config = dict(
    n_layer=10,
    d_model=576,
    n_head=6,
    n_kv_head=3,
    head_dim=96,
    d_mlp=1536,
    vocab_size=11356,
    activation='swiglu',
    norm='rmsnorm',
    norm_place='pre',
    norm_eps=1e-05,
    positions='learned+rope',
    rope_base=10000.0,
    rope_fraction=1.0,
    qk_norm=False,
    attn_scale=0.102,
    bias='none',
    tie_embeddings=False,
    parallel_block=False,
    init='trunc',
    init_std_qkv=0.0158,
    init_std_o=0.0,
    init_std_up=0.0158,
    init_std_down=0.0,
    optimizer='muon_variant',
    lr=0.006,
    lr_mult_o=2.0,
    beta1=0.9,
    lr_head=0.0045,
    grad_clip=1.0,
    warmup_steps=200,
    schedule='cos',
    final_lr_fraction=0.0,
    batch_tokens=131072,
    seq_len=1024,
    doc_mask=True,
    train_tokens=752100000,
    steps=5739,
    dataset='wikipedia_en',
)
MLP neurons of a small language model. Each row is named by its layer, matrix (gate and up: input weights; down: output weights) and neuron, and shows model dimensions 384-575. Each number is 500 + 25 x the weight over its row's rms, rounded and kept within 0 to 999. Numbers have three digits each. A neuron's up and down rows have the sign that makes its largest values positive.
A block is one neuron, or neurons of one layer that tend to fire together. After each block is what it responds to, as a language model described it from the Wikipedia text at the highest values.

L4.gate777:467496470519481482462507512516462490481538472456545475529515510532506479465503511525511448553498547496493451550484478494502457499500478519551470489527550489473539514525523486475494507480498503507501512503475510520506495485517488553507518520502491508484491518474524476486494521480524485460484560535530516518531526564554473476519502513484542501493490428523557482521457546527456502502476489517549460490453480500513539499501530474537523495539468462535495503516497498523492461468504482482521497486507481476492517474485526499461471478527521507474488508489483537466459544501529510497
L4.up777:490525498473478498505505457536474521516469515490517532496464500509493523493517480466512492468506539461509513524505549510492558480513468514492492452513503496529520496518467467491522479475476463518505515551503518453539526496513522484482501483523494546498538497543498535518478466532479490501524494497505499504476455508478480497452481484488484498476468499507503482505499512509466491547491484508506455517466505494534467462555506514488505494508475494506472511510486524505505470491497494575462432501501542491455464515506490491487486461579499532542450502510479494473494536544519467453
L4.down777:500476523472487496476446511517489494507504469513522521515504495486468482499476455537511517470518521488496538505532480491497502500540477501472485491544516498523516471518452474478486500475511491482527550503503467496514498508540496558433475522464511492486541520479542474475523467491528532482524539496506482504523499512493495500497495531457523457479475528481519513501476499469442512526459517527449432502536456472479484465481496563495465507545522444515503500502430480526533497470507549506497445466459494525477474498518523492467476519504536465545496431510452527503473507527512487512
L4.gate813:521493512503501486509550538459490510497479529529515526508458494485471534546493502499461456519477481539557460535527511494483476472499428513510494518505518547513486480528452512479476450512473511460512481530517457512453476523486459543534497517491523486495470520487471475504499500493514511480517493522520532487479507501501486495482467480534493503498487489529487526473479513491487479552504491507528508487476460481479509467498474500461497509485507467497517544482534552500534527469494473527468508516518454492512525478530530545502516522500504485512479544520509495537492502485550496514
L4.up813:485486445516460462519471506484505479488501496511514538495479457478513425460546473479524496542484496496498547523475490501513516470547464498525498483500484487517554524526480568460495495506485500436473489533508459544486475495455534485507519518470466499502521521499481504468497473487549501460493494531501511467543497471494493460492494493489478497532502510466510546475505472518516469489515461508458570492506473502489491452530479520499460478552497522487487515504516512516505497511496522502466509525544517519452527542497501540517500471488525528487500509493520519500463523489491523449
L4.down813:475475464511503516481509515484497538494473538466509524516485470559502440489532517472510486520498470507492497482524517470486560481517480484503495499519510492487464506523525545516508492525481446521511527539508448468509503481531517528473498536511475503434509544503485497474549537520485520495511464488518513487478508510502482526487489533507446524531466527501454498502508490511492457538518476494506502480553521478473499502517469484466491478511488515515530453501493524499469528457451517510477468495551517478484509498463496542526518510476539525475495481489438475517472493512494486504
L4.gate882:508498479450500512532479486553498490522526501507484489477527478503491485490500515528488475537502481506522476529461534456526471526483475449493492448500504459514500476509487525518499524482491475453476422488492480513510494451456480517505523509465551499488510518511517479507504483534516510496520483537466530540517474454535458492440539498488490496468494502502501526493548453480438508536467492488501502477479526542504466489491542504471537467453501504510484513516522546533539490512498497495528436492537474515509503507473493497482502457488452505480492479450488482489478511551506501481
L4.up882:505497494482510478501502496533490530534516473524506532490490492476548491498525488501504490531502542483511518502494476444468499485462455558538492481480491500499534511513494504509509487498538550462498517515460485495490531528467532487490501508480496515471478481524470506522515493525490512466519476536456523531494500478479511524490518478514503511454493495467525482478461506509574530469522474554513500477503477516489520464467486532494507462471529483496500555500470502488540489440518499518510529483512494532547525528473482500450518537552499466482516485520518502492533462503511494511
L4.down882:521542491494518496518449493505520504530536510529509537489525529515502516513486502468511476486506535538489545546502517528442487486487526494516525497491493493501486503511496548499512504456537495533489497471502510491504464538476521515515506470505483490498538523494509480474539499518497505455527487510473508549497500521507552498519515505463524469506487486532460513495515449469486531453505508507523525483510542510461544483497583512503489503484500503511498475524494489521530492486500484523543458496514500519509508513515525485517513490509491507496536510543465479504536462526477471547
L4.gate1256:490482538481503552493532492510535512508496463498484504517468479498491471511497534542503484476510498507444525497469496521493514481503466495536471498503477490473499476495475482512497492430517483526491500489477520517478516551508502504532556524490545500498502518464495484549474529495500509477490505508526518506510490534501453459498514503482485466524485491430493509504502505517467461503484463549512503486557510483493512508502461485504527523496535513519445493503448479544494501559485462503528486466487479487481511488506480566527543517536520487499561536504506510513484514487457502508
L4.up1256:507519487425508456508478485516516491506495523471517465528536527487536449502492494511540539517476515504523482492482479456483519526510529523482514518464509459501522549507524535548482501500491520472540477530484453490522511472465469514490543513494531527472474538496498498448519475476491479503539486520450494493504500473459516473483449494519491514463495440458491507455519541518511509530496495520517494514479468534502498476511487516453505496524515504518465482460539489465486476482500525460459503506516531496570539516500455512474491520531496520501473521488501474508459504481480474486
L4.down1256:449536475494517503484491492509478502444510500482501496507491484506480478527459450506513521472494473510512504470486529485499493491468517496498492494455487482468477500476491510518492516503462520524549502552442503540500497548517516470511477556480473499537485504497490507472504506507461532498541503475529511479458487511511529471502519518474483466515509450501514476468536515545535519526503455531506487478522490528500532516518498481484532467481447496512512468529487500546506533499504441458505555519489531517466491474510536494524492503477526534503489495488448561520499495476483497499
Short subword pieces inside longer split-up words, mostly "er", often in names or rare words: agglom-er-ation, Mac-er-ata, Ag-ut-ter, Sim-il-arly.

L2.gate539:521531518461518486474427497496492522473536458504504472494540507512493493479478516495535513523517515523491537530513526485485554507515518517482518528506442496488538521501504500512465474528475486516479515499479514539458524503515498469497494500479492493511518491484475486493453496509544524504506528477506553494489476495517444544468529462513523512469508500481542460524530488500472517498526489532532503493480556509514493502488495500464509505495474475515533499505510532459524507498529486536520524469480484472535582473519486526491503507505535548523498446531515559511505514499482514487
L2.up539:482516480499526526498528504482500516433498512503528487488499449460508510520472471475520486490487498503451464508506497533540487509500483533498464513529560499497524510486468496496478507514500492519528493471485434526529469468513488518478527506525503541479499516516527520535514492475495525499569533538507492479481487557488493475470472514527504490508474513479504499477524562447516495497510517500538517523499482492500486502489508539498513510539474473480469479499492459517490541538488504514542507486524512544525472461505471521511529521520529488446450466487496513482545503523475478474
L2.down539:517534470520486505522491481509483508465506510471489490521474488474487514481484450488460497477501523534466526516498523482495512526497495464481578515519487530472465500535516460496529485514487514470508479515550552504475523519457484507541472541500506514505515543512503557491509492494493497521527524535519491502529499525475511494518509519496488498477472483422501529489505491524513510480497471568524474509468521485490468549518513508436497523468469481491510474524468518487513478501542485533532510528502471491532537503470526534497466472505512518520496482552503490457548508478490502466
L2.gate618:459535475503488508489507482531476477454491554488539505508503454491509496493506508523502501476533475507462468527506536444462494465526461511502492553489477536520468524517602486463471473508517536525521501494468494503487519505514483488513482504492487506499512502503523535492492477481506496460503480513519497509508481509466474484489456478484501518453508508538505541528548483513462535501505457513442496508431484480489532478506500487506480469509510494486483499518521509485524483529495489447464458507492505473524501496478523520529539482484518471473466478495444512500517557511475540492
L2.up618:503547476505512456489485509489523482482517508499512495513448505475481467529529530540489494532521528505503509513490467484510480489527464504508460532487507550502509549540463546515531518480501479510495494473461526481441508500491480503519479515510500530510508453460505490464482544474526478507474509500474514489513560510501470455513493494511489516520549554486486463497525467485457516546529487506473519438500517498504529527513473494507465481493528506499499477488490522468479492520494513499452530494529460517481489530508431464516510515508493508507501506500494442486506494455462519526
L2.down618:465571497475517512487476487477511527531495516530470510523496505468521493482459498549466500532462529503494447474571483461462530480484475485468528560487498482500458542465525473489506457502504511503514517453488517518444533479516510500496456495485534496480515534486476466469454553532491476465525497531492484500495511566508471520506473548494516545488520454523504483524567486505518540493534454485476539474511486469512548499543480480534448474511500514504468478495490497503532509555454507501492507497503499480489489468481483503517534466504484506479513471466501474515457531509447476545
L2.gate1136:482498497481497516494505516493484545462479496524505494497511526535501535456505520507529458522516495517451484489484518506511511480497513515521546507485521507505526480519512497471524498488455507505510503486521498529536486498545521493537523494472475502466515510518484524474468540540460485490524554497510516496531478486506471526456521455546477471510508479494502489439516497506525468497520502524515527498489484545525505500529582505463525469445518506508499469476482483473488486480496487505509464508503488557470515504482503517489499484489496505468522501515538536480498551499491494517
L2.up1136:538530490501525468550472487574525493556493498511508503517520461474523532516514473480478495482495494497483496462548461489509476513496538526528494468526483487483489454507472475497495476530470520541497490481475484496485502470501453496501452496489523493462472452488514490521429537485485494544481545515499505512525507475537494527523509523518501482524492438478482474540508526492465499490499511479488519503484477537509479468482511524478521525468515489482484518460498481492463503448509518584510538505533510510521510516492497506547505505537529534534477460496508483511506474522520506511
L2.down1136:495537508462539487499488510503465520529509512507446531453491486449500461483515509548465492479461544490557477517483464498477513466527536512483500523481500547498502530504520493546480508475496505512496486490500501483503529510506496493479508511495477526524533457493482481488500472501537472507549518519470504487486496497524535465476465509445472489447513474483493497526508458517504529509472504499515473482522510424506506478500514526492531517501502454531497528469494504502468484458492479519529510443493502482511523522495517558505514489536517483561501519430497465516496497511490514514
L2.gate1293:515513507495503497538495474485524518539477479503527508467507554496506519527529519521510467527502464466545499498473462528526520517521478491502486461499509502486525469538509467555474450528458543521485459466481493499496525476500451507500453501507539501487479508529514468547452535480508507566482465484504482448467500519457497483506536479533508436535513533495506516485470538537456526486513477497483514486491485491518540502487525473481473497490494507497529474467476498463505521518513480503511475490449496474503444467472518525484508526490490493538492493513476497543460484476515537476
L2.up1293:486510509513510506524506510512480497490492519524488491478484485516509490468499466520486485509476476520489537486560513508513536534508493484519447503513530513487539501512482511489531513472499525509479517506517429514516477490474522450475481529492501480511543529516506485441492498519506522510531504521514519502491536523503528468520529524468519495512473502500510534477501493562537490496507530500448488496495496489477495546525522458450499495475482495467460504489465500556513507489495509470499520471518515478501503512462478452460502520491519508505535495535496499517484474461527468476
L2.down1293:498527483490478437543503502568499480511513498538474516487500520467496497487514470546475466481471479485493453507491498523486532490488542467517516505506480482496498492502470516487499488537518501488504480524516504494508451500489485510533460541514529513493475528471525495463493470460484542494503541524509515474485465505473503461500462517476498479532532499501517526504534521548509524502508561477472429505501523524496466536486459475475527501510490536491458484515488538529507527493447461550495515500493556528496549521500498498455533506496515527515505511511505505455520516481515499497
The subword piece "er" or "ers" inside words, often surnames (Panicker, Keller, Fuller), also Bigger, leaders, eagerly, erectile.

L4.gate244:498499524493481501528495527501468511515501494492509510497540494502529474506497551506539465507505501494514515537484498506505499540478498494505531465508508503496466510467508499473510458473501480472492517507456474487515532505543518495510493485478499498506576475471505489508435478495505460444481521502499493462500526476491500494442547502463459530509488516472505543446520500521448503456489487495494524522539518499498497492477517533541512489467499485501495529528547509479503529500490524555490452515504482513501486494490489510489518579486498522529468523501506533525518459531531526490
L4.up244:534481455513498480499545524498484549499517481517483527495508512540518487488480543532556499522554509506494536519532505484522506480471473447528508490478492493489516514529512525468468492481549473513501486479450468489504531504467477513483501422515469517489504473475501502462532496493491498465455493506525524493539518418504496532488490465493488517479462516510505534470532472482529474498537500467490558507500475511492479492515521510476516548496465470548507503497463501491479490512488558524501527503494506511501516477475496505464502531527498508492496499517490527516542480487499502494
L4.down244:489476530481529496437517505510502480451508513519504467516530455453479512504489504530464499498482505513496512511467488509501526544479471475540521545520557547525503527522504544480543495493528551484499504471483492521521526535515493505502516494485470485486505537518513513489523515452502511527526492496503522506524514471535530497480439511532480497530541498487494489452492536526514463484529460488483500528496510448489495439545518522512494512505458525527536484494546493498496512513545507525523497465495502450525475519507546470501493495511517466487467518522470525490512492524494522508
L4.gate599:489525484497513527520518514471499498484556500515511514500525525498510503491464503470503510522485491506493490518536481505508537459468427513498475474498544457461514500460484476521523478493500532518534524534472480505516473510472514451512478521503503477550495505526514479505465503543485511465526439521497480473425514486544479502461528541528530501463485509449485537506529486496497500475552502484490480496520459444504476489506535542555477496519495445480504463510456521524469496505486515514490459493514480477489511486520515573561495482519486443511532493510492522504552503492496517502
L4.up599:484509493518468479489457505472464489470501493546532517552484537489518492499454489506482525468462520468503511536507498492483507512503512500522498529485492509523463476488531496481489514497495485456510516526542524531510520481523489509497461516536517527506552505505515460495542477477479474545494495481488492541481481490505514481498489522481459524481505501483466500492494573512532477526539516533483513516534515511541469489471508515506487533499487518512490455527522511547502464484512543512489493504481485483499473504524502497560450511537534473463494519476511500494492517500486494536
L4.down599:475532519549485484497560534489505510491501550522444453490490494502486516529499453516475497519462451482476470516481520500489499551496476480453492524485524444450484498504490486453508475483511460457509513501495493482510482485519482511508496451507486475503502533505512529545527514480471446514531503500472513516536503522518465495447496450434486483499535537504491500492470492458538525500483502557493468510511472490489498491469533538524507501477504479486483497518499485547494487457508529474501473517497532462480485483491528485502499509507533503512524492467489530501502511542531502498
L4.gate855:545521507504477466495503482468479497536497482482516468528467518504457466503485509487527497497485483491507501507522478497529479511461494482496496474488479513532505496503506508477520474501524526502515522508500523508476482517501486508529498494498501497484533543514509522534487486492517466488534522508489476496533504541537529495503488531493525537493462467484519547503479516582507506521513491455507489487537538482485488492492464453523468530459476530484492514519515484428487533483492466526514538468539526503474511524489548523544543523488507457499488495511515506507466520518484500525
L4.up855:512551494517438512539469485560514509509523492506440501500465500542497502526481537503487528547516486512517533483481512507538541513548501517459505529521547487510513490516490480475474500504510528485491538446494497488501446483527508482518465534496492478513548542503508510540486502531513494523484471504507491493517460485456507506503528501533482482490450500452493496492471500508551516497480494477510492473550532481501476505495480542483473509465527490512492458506490496469472461438486497515509498509497501497481497512502488559494525517512495498491521468462490476462473473487464484472
L4.down855:513495508521502487474520515479532445509460509543487437488516524485469498521465505545501512514496500538498515493464494487508480528511495468491521547499475505513522464496500507493491517494476486518497480555511483501494486507421516527486477515470522473517542501461496566524493530480506476511564568514458492509496484500481515496509455555491497545481526521466492532522491479450518554501496524492471464439490442474514460525502517525477462523454475456534473520517501469460517525536443484501511530470496467532504493533488475439541527503537499485495492510519487475528498525536532522523
L4.gate1227:517568523511533511527510535572434532505524493489504487482518535510513487500484510524515514519492478541480441500508475494565554502492466461484525503483479546464510495519497492463477494473525508481487501503531501491517506513516549525492480521468541486538490531497519488505526502501508478566481535490490427492548510494512485485488469500506526491459464533516500476489517539513496462482543488526520506516492423485510492502518468502499511475425526481482492467491512501528507497461467456480427492495518523479494532464504550533490505497522489517485558495497542507510529476538474467515
L4.up1227:485498521485475504462492514512478481487517480556474496523481507515488502481497508483516484503512508473483517512482473515525500500493520477501538488500517496509491446452452536501490469533515492514531470506466513535499477520513501496474511498526541481516527534484464481532499488505481527479512514537479490462518495510461488490497518507498491507535483494488498516474477515493520524492513500500472484507525491457506491494541555504531492495511452512524547461490516490481495544515475499498460489548495489514484496509465490498496558520501518457489496485501450479478532512505463518468
L4.down1227:514507503511493508483508487512497483480483500511469515516475477477477460501485480487538497492485550468475489469456529532510510530452479496507504498476526479487463467528505517529496518470547504485500548495476513517529475512511507502503507489510511465547518482516492484529480457472497485492504496482499488557534492529513506479498517555516496486492519527505509501555488519510530522501481514497471471501538464473541523512547514514513470520477474536500472481480456488492509476476474545487515489492476540521473482509481495439520554508508501532497461455459512472506501512497515514495
Punctuation or words that open an upcoming name, term, translation or quote, e.g. called, named, opening quotes, colons after "Simplified Chinese".

L2.gate109:533489494488462513533517527477481536548498495544465488488576485518505510470500510488509527542535459510511479527510517571490495496500495506460509500481490540490515500513493480504504472537492468513506464517492522466542503459517458548473482503498539527498441487473469461494500532533486499504466522488450528474486530487480506463489463438496509482507488503481546530498509489482470506481482475504461499542555477477472516525510487505549513540515490555467508480485470469523481461495475483528511514501476518508478459471470523476490493490538503524489499528480480498475501555510484530524
L2.up109:504533501474487534480528497516493515467512487522526520478481510498506479494508435498517457479485476493509514519524511453551548508520512476523505481482533499473491532529541528539498509486504477499525556587477489502486518516460511490539483523513516503517475524573485503482509437468483497501538513448463453505527462521491438542507483483493516491473481494483501526484512526504529506498504483465468475452469474494489474502453468467481505461559534508509530453490500522476518489490497529494468495524491528516512502483506506483514536513485479493512528463509512515496473483510502520496
L2.down109:505530526509506545543525508501492441500509503452518469462496479513520518489478487511488505523470526489496518492447476478548504472480482519494525482437486473525534497490470501505500437500510548513514506481494483541516478462520535495503471491512472469471505524498501482522463504507525447476499509540526494432461536462544498471443508559498469478470519503542537495509503476516510451529516511449536485530506530481528488519515487527514475503496487480468542487480536455472504529510536500452489530497445492485460511458478456527509511503536460505513516515518484482461433513523492498476
L2.gate592:544522458519527503485459504506488462478514516507523468533505524526491495479507522529499494496481531482498490489461488523535504526497507508530528475486515525521503501526529514503496527504495511493535512460467476477457473483526478500485482496487478464554525500503530506478470490537525496501503486527485537507518472511495524470483489487517441528482483505428462463519480537524559490521515510510470477504502471491487452514506512507517473501499455525516510482499566513540499515514490460527491518522476509487479504484506524489512500521515477493518462484487494513507529532551512459558
L2.up592:552490489538460500499538465533546462512488469506523472471498516554508495518468500498504497505551501489518521499497467496454527473524539464493537509502497488501468498508525526486531462494456480489475513475488460513488446494502483504476490478481529523508485532502492506530516526495491518500523502482514523484527503502520511500518545474519475469475483484506522471498477520511504483478533507499492482479483481462511496463517530514493433512541501519501486493531481539515500482533514486517501520477502429509465525509495504502510487555531502507497533477544475544501527517532500487549
L2.down592:544520515508507515487475498504537513533492525546505446526491515492471508476498480525487487507532509543455518514524501505549472518523501513552471478484511526488493494555493531515474547500543468525525558526488506534490464480506496517503484498510518502525558502474474506523519505473522446500492521494493455496531492489541516481477526499511512490510513513465453530505519525519509509493469485521524509518467494441514491565506491496492438497513517459493525496458528471487501554508489496497499444506435496466579479460521502544453512503537477509488465523500498491509466496515529495527
L2.gate1409:524468532545455532475444485458474540494507538483518508532487465479482444472521512463513489551485502491466503526501533520461441467495526489502551483509516471500551547526512484507486482492498470501527484560426525519524516499527542482488474469507504535467516488472502489494521491482508506456518511513494479506518485491459482486481541466515486523482548468537497501463478481505544509486487513483516466493482501489482498467535492503478465489480474503518535499504530493485508492537484504521474532510542529524466495504478524456507530526517467537488489539512524510484495500456458476513
L2.up1409:540490522522472532483483466464492537482496493502550488514503493514495478486503531493510483551454498490495484522514526503489482485468492492506534500465560488484546537526512488498497468530485477481537485541437515530473480487520536485515488477476481518503529489451481497494533496491505490466501511561516463473522480503470483502496512481496501553506529468513468506471495486506560497482494548496527507480491522503480462485504513534488485505493482519510505524491538476517509492560489523514474525503485529528487494506494519499484510541530509522480481530527504489476476490497469475507
L2.down1409:527518493523523509466463509497492526536532509511483502484499490537489511489472516510535536501513490498450476508490507526500516490482494440569499497465524515551491511492517504536466479500544497486487542546501493526479523551446472492505489478458482483516499442481529499463527503494518525499492555543505477480510496462463491518535500519489453565475534496490500475504491463495520501475485544478497505465531462485494451462517472516509487477528485481511463482465531480509474544561483505503505517538506535519541514481504516532490516481502505512469444522539504524500533512502488500489
L2.gate1533:515520469524460455514498502557514483503487478509497519525496461496466490490494545490483468526484455476504498541544500511498500477526470484494511521500461441521482533521480485501498510418489469529511488521473512473517495512498494450503468471499479505498482500500503490536517466502499444492511544488494501470480458523501474503559502489458520530484506480507494548535475519503501523509550496503523504512505548484468484478507481513495490515468504506475502491465516505547485535457472498528459474585526545530536487476469481562494481492509520506461539521524480485456507541507474490533
L2.up1533:553480475469459515507453495498500494517535495519506509523468465489500471485487531467495512515522467450484475511494506538492462545484448466465536516535456467508536506536535510492472512464468517521483464529483490545487461526514478481489510502499465520458501475453496485516501475519495502523481492509488513489479454521507478500549482531495524522457500452474458523539511508495496502503506488488520508489502533486502486486530491522504481524526499513502556499477529515513483497446471519514482441538550518524499510476435513508485463514524468518491475497536510498470496512532457496523
L2.down1533:559519482466476475508478533487505500541517520502490436463472434511509488516473496461514459516476490487501519512494527526499525508489471522514516548463484500494511507532531501551481484491532485475501478536455498551556467492444503512500478510496521507503504520530495509487501474521513499502468528504482564488498480472490499480533520529491493476463541498451505539540478449489507534477519518493501527464462495451507435472492464537508455475468527521502488519498474480535541570492456533520530504510506490512528467503472530519488499496536499511469488503493519492489531498517479495519
Apostrophes after nouns, mostly possessive before "s" (game's, band's, alcohol's), plus opening quote marks and brackets before quoted names or phrases ('Modern' mode, "Super CQC-7").

L3.gate660:542518524489516490509502558504521522499547475528468541465523504491510503503452485521498523496478523489477537481510437469519510505501496493474532450462484514478467462477483456530524502515520542479512467482508490503512477482488486498520459505475520510483497528500510535490485513514514469508500496515480505492487503530473517472483519516504527540480493507478479492475474467501563517503521518495479448515457478471516482515469504508461448504503456495499502505489506497496464549488502545535481527456488531474487483551493467506475515530470446497502509508520499495484543506538508453495
L3.up660:554480498471497516480468470477523451492551554520512450480525501570478476529464485509527497476504511500497524491476529492521520503508463500492510434498490512456471489478530469475497492517513502529466524525513465498550477505490486474526487525465499531512541477497494483462475487498470501504519492519496510469496468540478496505506505476540506505484502484466515469492476441472515549520514515511499522530453486477503491439487522494514502510538510502509527515501515492487517513535499529521516507547492489502494527497457458531463497451507542527476507507451479496460484493476458523524
L3.down660:500519524575510500495489463510451503494485491543465462483518503499499484521550493480500506518504505524506503504488514498509504472464486482496530518471493505553470506476496505472480528525526479507484489522524469545512454495450490505498539527540507518488548547457457517505527458489517498543517529500457489495557523479492481483504476504539495530493551519475502495483542507462497584554501490507496466494479497483526517473528535478479477445509490521496535475481485486514501500512452493503493516490525500443490489501527482466477472482515514481516522524489498473541507531531490505504
Tokens just before a name, title or quoted term begins, such as the blank line after a == heading == or "Species of moth", an opening quote, or "called", "or", "the term".